From a checkpoint of a small transformer trained on Wikipedia.
Size: 11 layers, vocabulary 2048, 6.12M parameters.
MLP neurons of a small language model. Each row is named by its layer, matrix (down: output weights) and neuron, and shows model dimensions 128-255. Each number is 128 + 24 x the weight over its row's rms, rounded and kept within 0 to 255. A neuron's up and down rows have the sign that makes its largest values positive.
A block is one neuron, or neurons of one layer that tend to fire together. After each block is what it responds to, as a language model described it from the Wikipedia text at the highest values.

L7.down29 [144 147 122 110 101 152 182  84 142 146 122 116 135 118 124 147 141 115 139 103  82 129 124 130 117 136 121 208 144 135 124 165 166 101 133  93 156  94 153 127 159 126 167 144 116 113 180 125 170 169 125 110 134 152 113 141  96 152 144 134 166 135  83 121 142 143 122 144  99  93 105 166  97 132 138 133 123 186 126 118 136 112 122 144 122 160 152 130 150 120 149  92 141 139 114 123 116 126 118 117 138 124 160 132 136 145 172 163 149 156 137 135 129 172 150 132 116 109 210 120 160 119 131 157 104 135 121 132]
Speech and attribution verbs. Verbs reporting what someone said, called, or described, often their final suffix piece (state-d, say-ing, learn-ed), especially in reception reviews: called, stated, said.

L8.down18 [ 96  99 140 110 147 122 140 137 105  77 130 117 137 188 117  93 139 131 120 140 145  89 100 128 178 121 112 140 138 143 142 102 165 148 143 118 125 140 112 134 117 164 173 109 151  86 142 114 166 134 148 137  76 104 114 149 128  87 147 136 178 123 114 114 131 118 116 136 136 104 135 175 153 129 113 131 155 152 103  99 103 129 158 123 136 143 118 150 153  84 166 125 132 164 165 109  56 102 162 140  70 110 126 157  84 126 113 118 141  60 158  99 111 112  99 119 132 113 112 153 112 149 140 116 144 149 138 108]
L8.down70 [128 109 117  82 134 121 113 112 119 158 143 107 115 121 153 112 111 142 140 111 132 149 157 112 116 110 157 149 102 133 154 129 121 151 140 143 132 126 121 154 125 130 101 136 132 119  98 119 109 157 117 126 146 129 150  83  98 135 123 100 118 119 166 148 134 103 145 157 112 107 185 121 115  93 109 142 154 115 147 162  48 145 114 132 109 165 127 138 169 137 101  90 102 123 165  96 128 181   0 120 103 153 131 135 144 123 110 129 129  53 157 115 120 151  74 120  94 163 109  84 159 125 143  91 132 147  96 149]
L8.down80 [130 139 158 108 137 115 148 115 143 156 165 128 144 129  79 105 166 142 107 114 155 131  77 125 123 132 150 165 125 137 139 120 138  95 124 138 141 112 139 129 166 128 148 145 130 113 199 157 121 107 131 138 111 152 148 126  76 142 170 104 125 134 139 100 141 118 123 144 125 113 119 100 153 125 140 142 102 131 112 166 131  97  97 108 125 151 120 151 181 120 121 110 122 175 119 148 172 117   0  95 116 121 150 123 108 133 126 143 134  43 118 153 142 135 139  87 120 105 147 119 144 148 126 158 142 113 115 120]
L8.down172 [137 124 135 159 107 109 140 131 114 140 103  82 134 133 132 137 147 123  84 113  79 104 115 146 141 128 129 117 112 104 135 136  77 148 151 120 121 111 130 133 159 128 108 149 110 150 149 100 109 116 143 142 135  85 125 128 125 135 147  68 159 105 111 127 178 111 117 130 138 112 146 163 113  65 115 124  93 126 120 117 174 133  87 151 133 131 155 149 137 106 181 125  76 114 103  93 109  99 111 131 110 124 102 124 120 110 133  94 130  95 103  94 159 121 126 107 140 112 180 138 122 162 181 129 137 160 149 158]
L8.down212 [ 98 129 146 151 108  97 135 153  77 122 117 119 164 113 105 156 140 165 126  80 110 116 131 125 144 139 158  94 144 112 131 102 154 155 130 126 113  95 139 111 125 104 103 144 133  96 140  88 108 143 155 112 131 148 122 107  67 130 114 158 107 134 121 126  99  92 104 138 124 160 129 127 136 110 111 136 149  82 165 132 121 126 139 118 141  93 118 129 106 124 124 142 143 126 116 129 152 164   0  95  92 130 126  99 134 152  97 126 131 184 134 135 124 159 181 133 146 107 146 111 145 123 116  86 104 156 129 157]
L8.down215 [132 112  59 104 129 112  93 101 150 140 117 155 135 146 152 125 159 132 137 130 137 150 137 137 100 147 116 136 101 105  99 117 114  90 119 133 109 124 137 110 111 109 144 122 156 122 105 108 151  94  89  71 116 111 101 121 111 127 131 163 134 105 157  91 101 149 143 128 146 140  97 127 109 101 150 135 151 146 124  89 150 157 111 101 101  81 148 127  77 121 156  92 157  95 159 138 167 102  47 162 152 120 114 111 104 151 170 122 105 130 126 116 120 108 140  88 172 103 101  91  99 125 157 132 148 108 140 105]
L8.down261 [139 141 135  97 117 101 171 156 127  96 132 138 127 128 154  85 119 138 144  99 125 110 148 124 127 179 132 165 152 124 108 106 116  88 123 124 152 153 120  92 165 111 114 117 138 106 163 159 119  99 144 113 131 101 153  92  98 145 162 159  74 120 111 148 200 136 146 137 125 101 122 136  94 113 133 133 141 149 119 145 126 104 150 124 129 140  84  97 108 149  67  91 118 135 147 121 154 152  73 151 148 168 124 127 117 111 154 171 116 126 107 143 159 164  93 121 116 157 136 128 124 137  88 152 126 123  96 129]
L8.down269 [135 110 189 129 157 138 118  98 103  93 101 116 147 104 126 169 117 104 145 170  79 139 141 114 132 130 109 142 129 168 100 100 129 178 130 113 146 143 134 148 126 139 132 107 145  92  85 128 126 140 122 126 152  97 179 123 131 142 117 189 150 139 110 131 159 138 150 151 101 101 105 110 111 139 125 110 128 124 188 120 141 118 136 127 155 140 127 154  99 129  98 163 123 157 126 156 137 116  42 137 145  75 136 134 130 122 143 154  95  47 119 129 128 106 113  96 144 159 125 159 128 100 103 123 153 154 160 155]
Clause-linking word endings. Final pieces of words that open a following clause or phrase, such as saying/noting/alleging before "that", prepositions, "despite", "since".

L8.down86 [128  86 149 132 112 157 142 144  91 150 135 121 151 152 124 166 132 113 159 100 139 162 115 134 108 152 113 172 158 154  86  90 112 100 141 150 110  85 152 102 146 162 129 151 160 154  98 110 161 113 146 136 112 144 146  98 140 144 114 146 116 116 124  78 108 125 103 116 116 134 129 124 149 130 134  79 156 118  93 150 146 136 175 122 131 132 117 144 103 132 167 117 101 100 152 131 166 131 106 162 127 139 132  95 107 140 132  95 139 127 143  96 119 123 137 159 109 120 162 166 136  73 120 115  85 187 116 122]
L8.down96 [126 158 129 122 118 135 142 130 119 152 147 152 118 153  94 150 117 121 107 128 145 120  98 105 107 100 122 129 141 179 131 102 127 105 136 146  59 105 157  77 131 137 179  96 121 117  73 128 108 139 137 107 109  96 116 134 146 147 111 136 122 118 117 119 121 135  99 126 130 116 141 143 149 127 101 159  91 124 122 129 100 168 150  89 121 123 118 137 126  91 156 158 163 136 141 137 117 108 139  97 147 176 110 129  88 130  89 141 137  67 129  90 139 127 129 131 122 159 172 118 109 186 129 152 131 122 122 128]
L8.down111 [103 123 172 131 132 122 129 129 107 148 155 140 154 170  90  91 122 115 122 139 104 138 134 158 114  98 119 134 134 140  61 137 108  81 142 166  68 135 121 152 134 120 113 141 104 135 101 161 120  91 143 109 123 165 101 110  94  84 134 126  91  82 121 121 152  93 116 122 128 109  83 122 143 119 124 117 147 136 128 130 153 136 130 127 159  80 121 130 113 143 100  78 146 128 120 142 152 139 125 111 144 165 167 131 131 189 114 140 126  92 112 112 111 122 108 114 112 102 127  96 110  73  87 110  90 158 133  77]
L8.down117 [118  82 173 137 105 129 117 149 112 169 134 131  80 126 156  99  94 185 114 129 164 148 159  96 122 136 137  42 104 147 154  66 126 152 117 127 112 137 114 135 116 153 120 123 144 136 115 148 141 138 117 114 161 135 138 123 115 134 124 151 157 105  90 119 146 128 140 137 128 145 164 127 132 138 135 110 133  99 128 152 117 147 139  95 100 130 126 131 122 109 106  96 147  85 122  80  79 145  95 163  86 127 134 146 126 121 106 177 154 123 123 161 146 130 124 103 147 139 121 135 100 112 115 129 127  94 170 114]
L8.down121 [118 145 121  72 128 119 136 129 100 121 117 107 196 112 125 157 131 127 127 103 126 137 132 130 117 187 162 140 138 142 159 148 135  65 142 142 103 100 116 123 146 127  73  88 119 130 157 121  95 150 115 173  94 111 147 114 147 157 126  95 147 100 145 126 111 114  63 145 102  88 151 133 127 126 117 121 128 129 139 117 107 112 118 143 157 115 180 118 143 124 132 163  90 106 133 131 139  98 100 133 117 117 118 122 135 128 104  94 127 102 131 157 113 125 130  91  87 135 132 128 138 188 134 107 143 122 100 106]
L8.down228 [126 101 139 110 124 128 176 110 135 105 118 144 124 175 152 124 146 102 141  93 115 139 119 119 140 143 106 105 111 109 125 113  61 148 141 134 142 127 134 105 144 168 170 101 126 133  99 141 112  92 102 121 119  94 138 122 118 117 105 110 146  64 132 115 142 114 145 125  78 188 144 141 117 132  74 145 104 143  86 146 131 111 123 145 140  54 147 122 118 113 122  91 138 134 145 137 111 172 180 120 125  98 127 144 153 130 137  95 129 124 131 116 159 104 112 132 119  98 154 126 124 157 115 127 147 138 118 153]
L8.down232 [167  90 130  98 138  95 123 113 158 126 126 145 149 158 141 160 100  90 110 141  96 123 142 157 110 102 142 115 147 115 121 160 105 141 120 134 131 103 141 148  94 145 162 126  96 165 143  87  87 140 113  86 111 116 125 102 175 152 116 129 184 127 148 104 107 149 109 163 121 164 110 130 119 102  85 101 135 152 106  94 146 139 152  94 180 115 100 186 119 111 141  72 158 127 122 116 135 171 143 136 110 136 110 112 110 106 118 129 137 114 145 140 107 141  94 156 156 108 131  73 131 143 140 117 130 133 139 144]
L8.down312 [ 86 120  94 121 151 116 114 105 126 124 164 149 156 164 189 123  95 165 137 123 108 110 111  59  90 135 128 120 117 133 102 159 131 111 121  83 136 163 145 124 118 152 133 139 145 121 147 180 110 151 121 129 106  90 127 126 151 135 118 144 112 107  99 197  93 104  95 110 141 131 161 185 122 150 152 123  68 118 104 115 116 127 118 120 130 130 131 116 110 146 133 135 171 152 110 139 125 121 119 118 136 147 148 119 139 124 111 136 128 128 126 176 163 129 154 148 147 148 117 136 109 140 172 153 168 133 154 118]
Sentence and quote boundaries. Sentence-ending periods before a new sentence or line break (e.g. "Panathinaikos." or "of NXT."), plus opening quote marks and early word pieces of quoted phrases and song titles ("Look Who I'm…", "Tell Me That…").

L8.down28 [132 136 141 145 135 136 129 122 124 106 137 128 110 139 122  61 137 152 142 116 158 131 150 108 135 160 116  96 131 132 164 116 143 149 170 142 132 166 121 174 140 114 108 103 169 107 116 115 140 125 166 134 112 132 149 137  74 152 100 152 129 134  95 129 162  99 104  98 152 162  92 135 147 126  87 122 108 168 120 162 129 133 113 121 154 143 152  93 136 145 144 156  93 154 120 110 106 133  86 102 103 154 111 101 124  87 131 146 155 141 143 114 108 123 143 132 110 143 137 121 132 125  93 125 149 131 144 160]
L8.down93 [106 114 124  99 123 100 129 141  95 116  98 152 111 102 130 112 128 102 144 138  97 137  80 140 144 132 122 115 100 142 132 135 120  94 139 120 130 124 125  99 152 104 127 109 146 115 101 123 111 150 170 143 121 133 125 169 133 122 155 111 154 114 102 134 155 159 132 150 141  96 105 130 106 184 125 140 156 132 136 126  95 104 119 150 129 155 141 105 154 101  78 133 151 115 117 121 127 132 193 180 123 114 108 173 154 151 163  88 140  65 117 160 189 110 143 136 114  94 108 150 139  96  96 134  99 112 120 127]
L8.down99 [140 148 139 126 144 104 163 152 136 150  98 171 129 113 127 141 133 127 136 131 136 112 120 181 116 115 103 119 106  86 121 107 122 119 135 130 106  93 122  93 138 168 108 112 140  92 108 137  99 131 123 146 132 140  84 142 141 137 126 131 130  70 145 128 122 127 117 135 121 178 105 137 144 109  95 143 122  96 115 161 113 122 150  95 131 166 135 133 147  88 126  84 150 116 148 124 130  96 134 100 121 141 124  60 112 128 154 113 108 163  79 160 131 101  96 107 123  90 114 156 110 157 132 134 125 160 101 130]
L8.down178 [117  87 150 167 112  60 183 134 152 100  90  99 163 173 123 112 147 158 137 137 142 155 119  75 139 120 112 167 144 134 113  98 115 123 132 142 105 147 163 145 172 146 113  94 115 112 103 146 156  88 115 122 124 132 153 126 117 171 143 145 158 128 143 126 160 147 131 122 123 138 113  84 126 123 123 153 105 120 155 121  97 139 114  88 105 156 144 111 167  96  98 139 125 116  82 114 155 154 135 117 130 177 109 107 168 135 167  93 103 131 108 121 114 133 136 115  81 140 175 127 112 104 132 111 116 108 151 138]
L8.down211 [121 129   0 151 118 142 165 126 106 128 119 149 154 127 145 131 113 149 134 168 133 126  93 157 124 106 124 105 110 124 122 142 130 146 125 120 121 101 158 111 112 129  76 150 140 110 126  98 105 126 125 115 108 105 101 117 134 122 144 176 118 143 120 132 139 126 117 143  94 114 100 118  99 130 125 134 141 149 101 143 142  97 128 142 117 124 150 149 129 116 117 136 115 135 114 131 114 138   0 110 146 110 131 137 124 115 130  78  72 123 109 132 133 113 113 152 136 122 119 114 144 126 114 115 133 102 137 104]
L8.down214 [108 125 151 121 124 147  92 153 115 165  96 144 127 130 130 150  90  90 126 130 114 163 140 125 122 105 123 109 108 165 126 114 133 169 113 147 118 139 127 101 127 131 120 141 105  73  94 165 116  99 140 108 150 184 122 107  71  63 124 153  93 149 125 115 161 128 139  68 125 126 105 104 168 156 128 134 152 107 147 144 114 138 125 112 129 104 126 136 161 143 148  97  97 104 118 144 136 132  98 151 153 116 137 118 153 148 138 145  91 154 121 140 130 122 139 135 109 144 132 157 114 135 132 133 105 135 162 126]
L8.down248 [128 125 130  89 105 170 145 142 172 160 165 128 135 104 143 113  83 109 125 125 111  89 141 157 126 139 160 120 106 116 178 157  94 127 132 159 143 169 106 145 113 143 143 168 133 116 118 142 146 160 124 152 133 149 118 126 172 134 137 147 156 137 168 131 139  97 132 141 130 107 106 125 123  56 145 165 111 138 101 142 148  70 122 154 166 130  93 149 120 130 132  96 127 169 162 145 136 147 129 143 126 154 125 109 133 166 124 139 163 134 138  80 160 162 135 114  99 112 135 155 120 165 112 102 162 119 122  99]
L8.down316 [ 93 119  84 125 150 151 114  89 142 132 140 129 110 132 102 121 125 112 130 114  90 130  93 173 115 154 126 149  76 149 150 166 131 124 127 121 132 106 109 135 116 161 111 103 165 111 141 152 149 114 177 123 154  65 122 145 144 154 113 175 102 108 144 138 105 151  81 161 154  93 132 106 181 120 153 135 139 108 144  97 130 170 107 141 123 155  85 158 125 127 147 127 169 134 125 143 152 105  78 123 114 133 115 138 149 121 108 159  86 122 119 138 176 119 129 114 108 128 117 140 143 139 122  78 147 122 135 133]
Bare space before next word. A standalone space token sitting between words, usually right after a subject noun or pronoun and before its verb, e.g. They pointed, Hunter ran, He added.

L7.down118 [108 117  47 106 117 127 131 135 163  92 169 137 155 153 107 142 170 138 137 183 113 119 153 117 120 154 107  96 115 146 206 150 114  91 153 153 134  79 123 159 173 130 130 116 133 116 101 104 123 139  84  86 102  83 153 109  95 103 104 155 124 174 102 154 119 101 142 178 128 123 162 124 109 142 157 153 129 127 124 123 114  97 117 118 114 113 146 147 117 119 113 150 140 131 142 129 137 136  80 144 105 138  88 101 151 164 132 147 105 136 141 145 111 165 108 125  91 121 149 101 100  93 114 127 142 116 125 116]
Split-word and spacing fragments. Stray space tokens and mid-word fragments after articles, copulas or quantifiers, where the next word is split oddly: "most' 'versatile", "least' fa'vorite", "re'a'sonable".

L7.down62 [120 152 120 145 148 175 128 138 104 138 171 178 135 134 165 122 172 132 136 102 133 119 125 128 142 118 111 119 127 153 142 129 105  83 147 119 125 102 107 109 141 174  98  89  97 124  93 130 123 154 155 147  99  91 124  98 131 171 121 141 143  94 132 128 104 138 135 122 113 111 127 145 170 134 103 113 166 147 111 141 150 118 148 103  89 131 135 146 155 154 117 106 104  96 143 166 126 115  44 144 113 129 109 107 151 166 114 101 124  79 106 134 128 122 116 129 129 102 143 123 115 122 140 110  93 120  80 108]
Section and sentence boundaries. Closing == of Wikipedia section headings such as Career statistics, Discography or Charts, plus sentence-final periods and line breaks ending paragraphs.